From a checkpoint of a small transformer trained on Wikipedia.
Size: 4 heads of 64 (2 for keys and values), MLP 512 SwiGLU, 14.8M parameters.
MLP neurons of a small language model. Each row is named by its layer, matrix (gate and up: input weights; down: output weights) and neuron, and shows model dimensions 0-127. Each number is 128 + 32 x the weight over its row's rms, rounded and kept within 0 to 255. Numbers have three digits each. A neuron's up and down rows have the sign that makes its largest values positive.
A block is one neuron, or neurons of one layer that tend to fire together. After each block is what it responds to, as a language model described it from the Wikipedia text at the highest values.

L11.gate72:158202142093132103153099128099135143088082139161075109114163166146148133135142086119091141111158164218099095149089118083065080171103137131169097096168135103124116140097121138093158164135141105106159078069147142095099144085082162101043119105138128134155126106143155165152156097142107144125100177170104166115140102127098069180116102118131126109102137116163140081122160117171129138157170
L11.up72:147128161124156095084064128091089110164169149064073169103111194160192212131147087137099111098090092163152079120192144121118176127115114130109124124141109175136149147074170163087143114098168096128208113094129111144109186125105137117115134166154108126134138164123154115094140106153067088115138083091122139105062146176105113151100140096114108131070137059174124081206118139112090165183130
L11.down72:101128142163139126118107084090104103097112141121157196118147151098137175124098143150159088082129135137130127135133118128093132113079171125170112080194089139139123152103110112177155119134151142103165106156103149107157130137138106144077135091196100179146148146156118154167175104191159105100153129138145129077119173141145088151121188152117099126081163072061138078158176185110090132104144
L11.gate236:100111187165131148097127166053110170160155086134122091108134175154124096176148057153208126120106164085141108148144175128151158108120151120124059078178117128110095152093151137078181153152133132104124126119112174142111101146179112071148126113130164118103075157101145135184091103145127151165111158155132129046138112121117060141127179076144159132139146168099111115099138187144152126151112
L11.up236:086138182227159135102142120080140156164088097121114083109102132118120141169139141135150130078109119075110116195117098116149115087092134110132121094199082123083138151107171148151143114153163091132141063052119145129133090172141186150139133121135129170090100135117110152145160114100135134154106129148158088151107151149077089104162135058093118185145103122089087130075099126081138112122145
L11.down236:098116123147130143127227055093185126117125099102142100088139110128133107147100085132095117147079080105083111156172144144147148112082152158103144120155168130132104084171121152165106110094096136085154090105134106109184159108119162113115155158111097099124145132141084184085146105179196146151128143117114058160122209121113122145108165143158137147101113151132118135164100115108074117171127
L11.gate358:108168054155103135156098165151134069124059104160114127112145066167139083115111143121132189154121138123088146126158149093139126108135115180139133089124182125116065118145143193094156156117098132145172056179145113082161161157140089123165137133164090106111122120113107103130163181083096133132177141113127106099123121154162133116156119061119147074181187149118114108103106153204106143150120
L11.up358:088097116053071115135195138140106086173140124118161083133113182172091124071092093102044101172172149132112151135092143097125098061168199097058127096081122130153113162187125032122091152145172104090130075185175146077133153106120092132148138138143123123127129104124154199112159107127140121119139163131154128093125162084045131075124112140155108161133143099107136102125144111078132128144099
L11.down358:108158153085132141111097178121200145162211204097093144162166120131130103135148114115094133065143179130141110168151123133117183128152086156088158092180123162178193149068162054115132119109135084124114143117149108133097079088158140114130114127132173174156082128164125112162089144138055165085131068107155121082167155118136183105096133115156170081145156118167106160131129118168171130135111
L11.gate414:133100128165146107130171167114136147149144103161124123094138142129128127100157120140119111106159230136123169148132177173062138136080136113153115130196112121138071053112172082157137171115190144117183119147147089157165118151083068161075144143153142119123147132183188162099150140116091142132085149177144163105125143118160119140155055098141190106188102161091120106124105094190135125122177
L11.up414:134097121128105138066152185055115106090134122134164143118134126069128098137067093135166131070151149148114151198094156093161159146091115138072068116205162160210113106127145184136141077147125145094125070122112134066153113149155130166143128100156123104113124130099113161131173087151098122087121116105159097103109102141135127153109102124192174170193133113087094058072085099140102169138091
L11.down414:115114118165127166099105114099141130068183129150127140122168156062131119152085122106132163182141139110187138081114171138104146081070169175177189086159102194120100160109152102126116105182096132115147141082116139153185178134141109089169130110102115086134119161056075120151124130144143071171150108095108154133134137090159132068082110124084107158105156148140148115096115092131173106070117
Description: Make and verb-word completions. Word-piece endings that complete verbs, especially make or making after split m or mak, plus main verbs like became, was, made.

L8.gate258:130046147084142101122132095091154146101131179074087126098093172141130137116095128101174092135171094169121123139112140122191119149114121163145139121145112076103128117126080125142141229165124155136090175151095047143118140162125116107076138113127221161139143096084124093115111154105111033129179122141130113093129133134186137154111153071147145113109178165122162057171126120192162142159177
L8.up258:137156147151165083097163162130086087137111076093125124132149166141158146156089092167119165211125108130120113168091166137163129133129128140122077038111115126107138129153123105138116142145118164205106075208075093191099092086138135109102091163117127084121119124096106151104051162163145075081107102141097143128082115057138181189105178092072107132126186132095164122110165127161136132096138
L8.down258:096118178128140146109200176161116172119093149123185102143118148177153141152103142146150098137167143143140141130223139087159150158095137136107130148140147076096155087107161106176089120165174114143081112118110142129128112125115194148107168131149078115191084113094098129130111101103194084165182084111150159148096173128088178085132101054145116165117121136124071132095137122109148119098146
Description: Word-completing second fragments. Mid-word fragments that complete a word begun by a short one- or two-letter piece, e.g. t|est, p|resent, fav|or, sp|inal.

L11.gate63:120121167111125146111140150169137172182098043135131128111106148188119128072129085130121107132141133084071194101092110090146095139129150128158138125101134143123122165163117135150120109150164115157130051146126109125112146079094158134110122158115115116176118136192186100126127157114117147132095160149120136159124112172116089164146135113143149171160120077121122118148090133119114130112163
L11.up63:140126159074100102147139146118144118097098156159179140133130115091191136091069151155074126162137132092183135149096103102091163099056070086135110166140111087165139169154176088163102079103074160149102143192091106147078104101158092148133172133143136117057120126119137142140062089122232104127118129198184114140182157087159118173147139167096151091111158146117103123119124082057108157168136
L11.down63:089136152111037116130137153175105112123117179099156096078112117178183137105091134192056146109131127106199197097155085096104130090163106156111144146140138116149140143164147051122135109100149161098118091113100140100111134090119191160148099147114117106055104071112157112115085113131154117115169141141179123144135182120118186179103088116147133173121156091110151131151077106043139147106166
L11.gate337:140113119186118151133076141119123098177155158139144102144102100101054226103155136122100096119155085110145187125126081100100146160143155168130160135145075103118093059079055088117154110136178066111135169121130150080096072088179115128170075132104123082129123109187138086167086095109105077158119115154088136137109087155110173140120118141131111143126071119118074137157134085137107124115152
L11.up337:138115135128099127111137133063082098144078111111173067158106165134163120106154125130116178160128154160107157111142105104104084064100067162080129167144114112119166126133128144183123149131145116116128110117125118108163136102156034126142098106109132182088126150134167107171081114142101074177143187098124122092148132179163148087198132121119130167173136118020148135174147102135106097142185
L11.down337:107150120163146094108116035147097109141096138138153083099171118167153132094161106168140172118032159099095098128101173136147109129138123151090125199138118133153146174150134147127173180133158130107132117131139138147197062165146088119128183156139124161087153152118144132118057159146076143121117147119096193123108194187161143082123093097138067115081135124082157152190086170118098121163131
L11.gate451:149132137073083099128190098129178118182090159075151168146170153131117134112128123110112159090097115145176145116084155056182100112173115114174124094153134125065134227110172055107134064115137135184118076169089178105142133091104139191100077194077101152107076139140126140156135138097148156147102127118163108112149133151123113131145163132106173118116133165135134162127142159160141146175134
L11.up451:122135128123113133103204142125102122174114176082084068122107065161140108104126128149090130157129133149168104166138093167188136149151130144139084129099107104161149150154159155088172150083121173148132075161042185063155160057116164122144162155135111127133132067111128068126146175123159119150146105176140098074181140170136191082085142143108166112157072157114155183134155139128086159205158
L11.down451:117107124133116126141132052168061157166198088099081092087153070146104213127078070114135096143201162149126103153121126135108147105115087136202198129118106159170111173155122144102148154100140112103141184119140112066143100079088118102151219118092090147167153099130138140136109145097144086109154105099149154118140134190125195152158141131142078107099140159125194134096148123107136209124107
L11.gate500:110086062096141176152129139138145118172145134129140169117115132130090173139100145086098115162155117160147111095059167165162102046111148112123097161102183113131157178101097139102144079167119066092104133122107137101141107117132062131167155166121149131080150138155137114175097084156172085158105110127123144055096141136138127129143125122138128173137168145084135128186083114139124157099133
L11.up500:146132144069150127110106098141122090143121177121195136124141048152124152121139103117139149161159018189117135092190230082098131174111130148154107115165116180190197096160088135150141133169112133085130173141189100067107155156124157131147143099154176169075147130134150122089103141184119130158135173140138128110108102087170066130079101126067145106154132129116136132105187084107101180092080
L11.down500:129117110136096132096161071101158141139068136092069071143119124202149111187141146091123143111162082152112162114134185081127118135142098125124100107120138121109154100098147127140095148117113044111117111138116141117174229131140142121101160081129136080132116093082078185104156092114138154112170136137115138065125132124093151175118087085169048094120168218098186165127194106145161164168118
Description: Vol abbreviation, word fragments. Second word piece right after a word's first letters, mostly "ol" in V-ol volume abbreviations in citations and discographies (Vol. 2, Volgograd), also ach-ie-ve, supp-os-ed, v-et-eran.

L17.gate102:109153079080089186128172158133074147117152148105145085142108143140125141089163118107181162145116197113141108154104148134167149152090147170066140132107131119091131138159135125110123114078073070141094164125103086129212147165131109095118101163176151080123136167107151167096099160122152146107132065159102065093112106110142151098130113102140153144139196059106164119178140061093188040089156
L17.up102:110177185154120076150125128159148094122081165127170083098116167145147057099132107140127124177135143131129102086136088119125118132088126115111137075109148147123110182125145096168192127094155121199088109114043202104145179097125140083113130113173100103087144129097135103144095065131137099051123141153165145143123113098183151147116124094136126105106104114021191112126160098111137144081143
L17.down102:129067104098096077147100133165087121111113117139161091164112169174085154094186160156132120180174166093142151107132095140131111155155149147142165124134171119145110149160111115115089160118152137150184146094083135095126081149168085125183083127151121111175157144129211157076092092177081195142141144110194030099133092080145094123155133130103107169155108120119090139123099135081152143116130
L17.gate116:181159122098129079107157119118156125091138155114114098151127135097118087106125126159082125151148083092227118186133153134181158173111094108096118167152116158115153161122152118167192117100086063072114109114125154112189165112094134175187124164130116078154103102081115103154153157178143108081145191098136106148165149102171061103111127120178126154110091178107117142174137174136072105133070
L17.up116:170136182122106062140178116106133174128139146068164089140142183207139117123112136135165080155120161091089153148116174128092082197074168131158066155149151082067165113063094158174081141086085100117108109150176149143083140060063163131071121129094078081101124153181100097113132118149162090052109100124184128147089148135204113123155148096089065110128089133108098169115119146113133098115163
L17.down116:104120128101171067062134144154110145117097137119094140132108120195164062157147139135180117149159166165183155140125085142093116090115144128132153172147112090083145106204136190145112133118146140101099125198162173091133119089132122141124103186173113134173126157191137120165086139126134147126099138161152113159158160089157033128119114103158146136118107133148122143147094106071120055107088
L17.gate330:181072137114096150104145102171160126139154115080117157143156161134144165130114058071138110099118136117163050108119091105126096073056088083082075154101183082149151147115126162113058101129138124170106169087174126103117153111157138098123074190133088078123163123098153116115103126113144135153117152147150119091142132127083140154154147116105130140119163107109100115097106183131194140059103
L17.up330:134146169120172172128186124152087129089184084121122119145128144107104115071128134078144128080086130111179136134140127108131148119130090149126125166108157080154172162155074121167096151083177148152058137087135123146161104160114203151065097106155098104126143119118180103126109099136068154094152147202127123123120111091185146130129079116131140174137123152123155067101136148157097078142147
L17.down330:171125113108168182109069155099160105101139135166083127082168119165118185169174140152098085149148156093095132148126183069100163130156103146070090105117139112130217096135144131159151118140117086123133095105151145157151118068153113229095163139107118118131103157162141118161125160099131111113135163150109108104092107161152125145183107162111182119113155134150155081107102113164137129157151
L17.gate484:140140145129110111119103103089100118153132136080144149080113096114153122083139094088096111088146161134139102148136193115158152131133138151139170125138094145116204127136181148093194134151155170097126146183125141118131102164134111220149130128126101145101120111134187159192115128073124141102064103127154148115104151127125178125141194123137131113115123111075183122145094176085102136145165
L17.up484:108127133140075133152155119102138123099136128091117124119054212175125099162136155150082123183079163111131100141101079120145115142174120185095146132089127097173058146152106147110131110135161165136094156158069121125112177143119167127111112098072104158121127147077166194128155135175086123124123079149186136132146146105126068079174181133113139159103114128098159130103116174105140083130137
L17.down484:097128119088097150171091109151144105120139141162102103097149146149128108146149155167093191163126194086138100104121127149102130082112078095133146187143186148087116184145155150169103147119108127093113109097114113158124163181095085177155100094146119124154128115096176143141130093134114072179137111120173100098125129177186170134104180147157114121142073047109119121104100137070121126099113
Description: Structured-line boundaries. Line breaks and markup that open a list item or table row: newlines before "- " entries under infobox-style headings (Production, Personal details), table separators, km^{2}.

L8.gate468:134143137141151105176143129132129107117136165104199142128148166104158177110127122122110097144104093164120090163126122132139108111098123128175131144134185096147155097182141028097180133105120140107149116107120173193110147137106153166128179182115118207207136124151144095117109165129148150177115104136077162135146147095080102191132133094113155141049134111133162124151122107152163163103148
L8.up468:131106118124089151160123080085135088163115144119121139087133109123150119143056140167112114123121168183145125206108188184141086133146130118126194098141107108107151161104150111117131124119126156136147131113132107146118092054151138112205106129146119142115156112094118138103098079117156058068099095118123129155192107182074092140189137047119143142128156130096143146084093137101079139140098
L8.down468:127155148111089129117109082140214157154183143135134149102140094100178084092089167138179100118158095077155132130098099141161164128144102194147121121142155097123098075168158092072129121118136102102116091116124103197070145128137124053131178109127137132121118123145052068151090154143114178121074109182158146113155133118068153080145089072144220124112124173166097131132119103129189143118130
Description: Date parts before year. Tokens inside dates that lead to a year, mainly the comma after the day ("June 6,") and month names after a day number ("27 September"), plus "born" in biographies.

L8.gate115:139144099142116114114088114051121123167139158087166123137125140095118144132116097167078145110120156146143065085150135155077183155173178147137106151118088122177126141184117143101171160127150128154123122091100121075176182153126162101116090124157083084142153219048154173171127134105135067131142117099085126084129156114115164099072152141129138085163133162039115099131136109183077122121109
L8.up115:128049145156133112155078090093127106117205128127160078155153125129105151118094098151115111092153170183138110119106208083118132180096097138094135161183055102152131140137142170145183114099147171092103131150137138145107221152115119072170189151202149146153118169036207110127121125126120110176179165106110108067099220123095141140121135145115122095158049113101153101171153204155126165139158
L8.down115:085137125091095121143150153149166132121181102138192119102184148161126124140053116088113134159127133095154100062170167123131161122123135151146120119135134067125112156152132144116076142132182133119095149146165132101134161087081104141083164200135112130126166111111132214152100109109104123096113151082030146168106100097116107150114078120117153160151081118129146121127169124194124141058101
Description: Vowel pieces in split names. Short vowel-initial pieces such as on, an, et, es that follow a lone capital letter inside names: von, Van, Kansas, Kettering, Bon.

L17.gate260:156116105166097117160100138098111158124145167150186108142191119201122118181068127118124156136165085185081120107159117095150197207141177146154120114143134146114086081130168119140145140165141097140072127141206128125115132174183154078143150079146183094068093154135141112065145155121063152133187101097163105139151136146092171109148114117065136081113125134125106142132114147110110088076119
L17.up260:142125134109160063142093141161138175120189134118155137108118146123163102182079131103110146120160147073067089097153131131097180098129118091128150151090195080115113155155106096163117205116158148126123134096176159098171131148140141132145142134104121176133104145170140060142121124137099124178098154197141153179116183110117137127135127163135139108129096152141168208133130148120150124109110
L17.down260:150172106135118099163142122088134100141054104106147118133140074125132074109136087124142129120143182137135156135138123146135086177078123116107139143146102085112114122103094134105120123095138125171139111123078131116115143146106132131111127165120128143095116129110158122131166152119118124133060063143119070064085092102102115163107162075150133079131134170176132058133162108163138072058115
L17.gate363:071148167119156183125142132094106138137173096166177158150127127108090186161135083114123174074138148159081149157107164147141141141077141114125150112204072089149099147121136134126107064110157068168132169107127094161129120120105137151144126172118111117096138154077135135171127166118094140110145047107078155150173161118148079157194107146172111157175081134097057152184134117160116098086164
L17.up363:136104154105111183161112145085120160116146130137128107137142131150065090072128113133160174104073169100166098115149165156135122177105157136162073112168062074149174120135080148129071135123231091070154142139110107146153177102144146119122129124111153085052119160026094120164151157150109114134086134123086131103152127098167138120160140139140129119138121149186197165215066155105153176140118
L17.down363:140170129101086101177111153126133144104101091122143092166114091123119092138154123121176136101126172140095091106181112156138129127113128134052161099162100148102183117239112147142097049143144111125088147083145093148063093151151128199153146151134133112138111092094153147161092104157119086171149107120135105086174107079166130087170125055114107141137134098161102049166161180120090135096173
L17.gate383:122102144075093152108038105134185065147102136158151080144124173181113122117127055110096143129170136126124102106211138158149150158083135071197130146128173142090087187135120137136110062130126113138135092134151151128107122144149184167076129111123101123189125129125112099153162136167146113126090102128138161076131135155145092132127071090081118091087148221134144144131152145161116101140093
L17.up383:154080121184133117105154132107121123145103192109118131092162171107155127104145125130124140130137124111080069126081114095188159146094192146074148124159097139102118133173092104094085106129173129097138125083115174119146122108120154120091144123163097104116087114098151063163138175158097140123156085105205142112183134117142099083133109130198124126107128137164141156123143069164086147137105
L17.down383:076132129040183180057107144087114173136112164114124067112127163139122088111099172076131195165139147140121103137131107151146120205141160089126172169102146101159120131129141123111091116103227117162108100127124151111173122127165152167106110142178136102104149128137138072170070173100179076120126129142158125104137158070122082124142148092072155111061163101231132173132097178132132155123094
L17.gate482:136116079126171098123183079186187136103165162120109102087175161186143124116148068072150152084091146064105201213127113158172104123103170120107083106123137118120081121088104167168146127170210065117152154133173108108195147098172102149163104079144173123135145124113109096157093153138127104100117111181139127090115174151133145138098122095097104140152172156169124099122141144102097174155121
L17.up482:072099154120147126137163108107116114121135177108135115126106136180067122112162161143062119236167132127180118102149073105161158150130137123123126085126118140142173100153190183082113120144173160133119118156099103146107155065172151158082108168120101125076121124102151104082126175090131126132083160123128172042158128129129176162082130109132122195115126147097145133169176169109101157161135
L17.down482:136156165154126157162177164081180190102138140121172104140161117132104113141134106090159182107174189154070119199185102212110186180056149157105139118180160131132112108140148115156153130094139144167057095154079060090134103115117180164133091128126133165121139110072138097125134149159108112104137147151112141108121124146109087131102104097147185103164124140113099114123139140131116140159102
Description: Verb stem completion. Word pieces that complete or carry a verb's stem, often the past-tense -ed piece, inside split verbs in narrative prose: appoin-ted, nam-ed, reg-ard-ing, per-form-ed.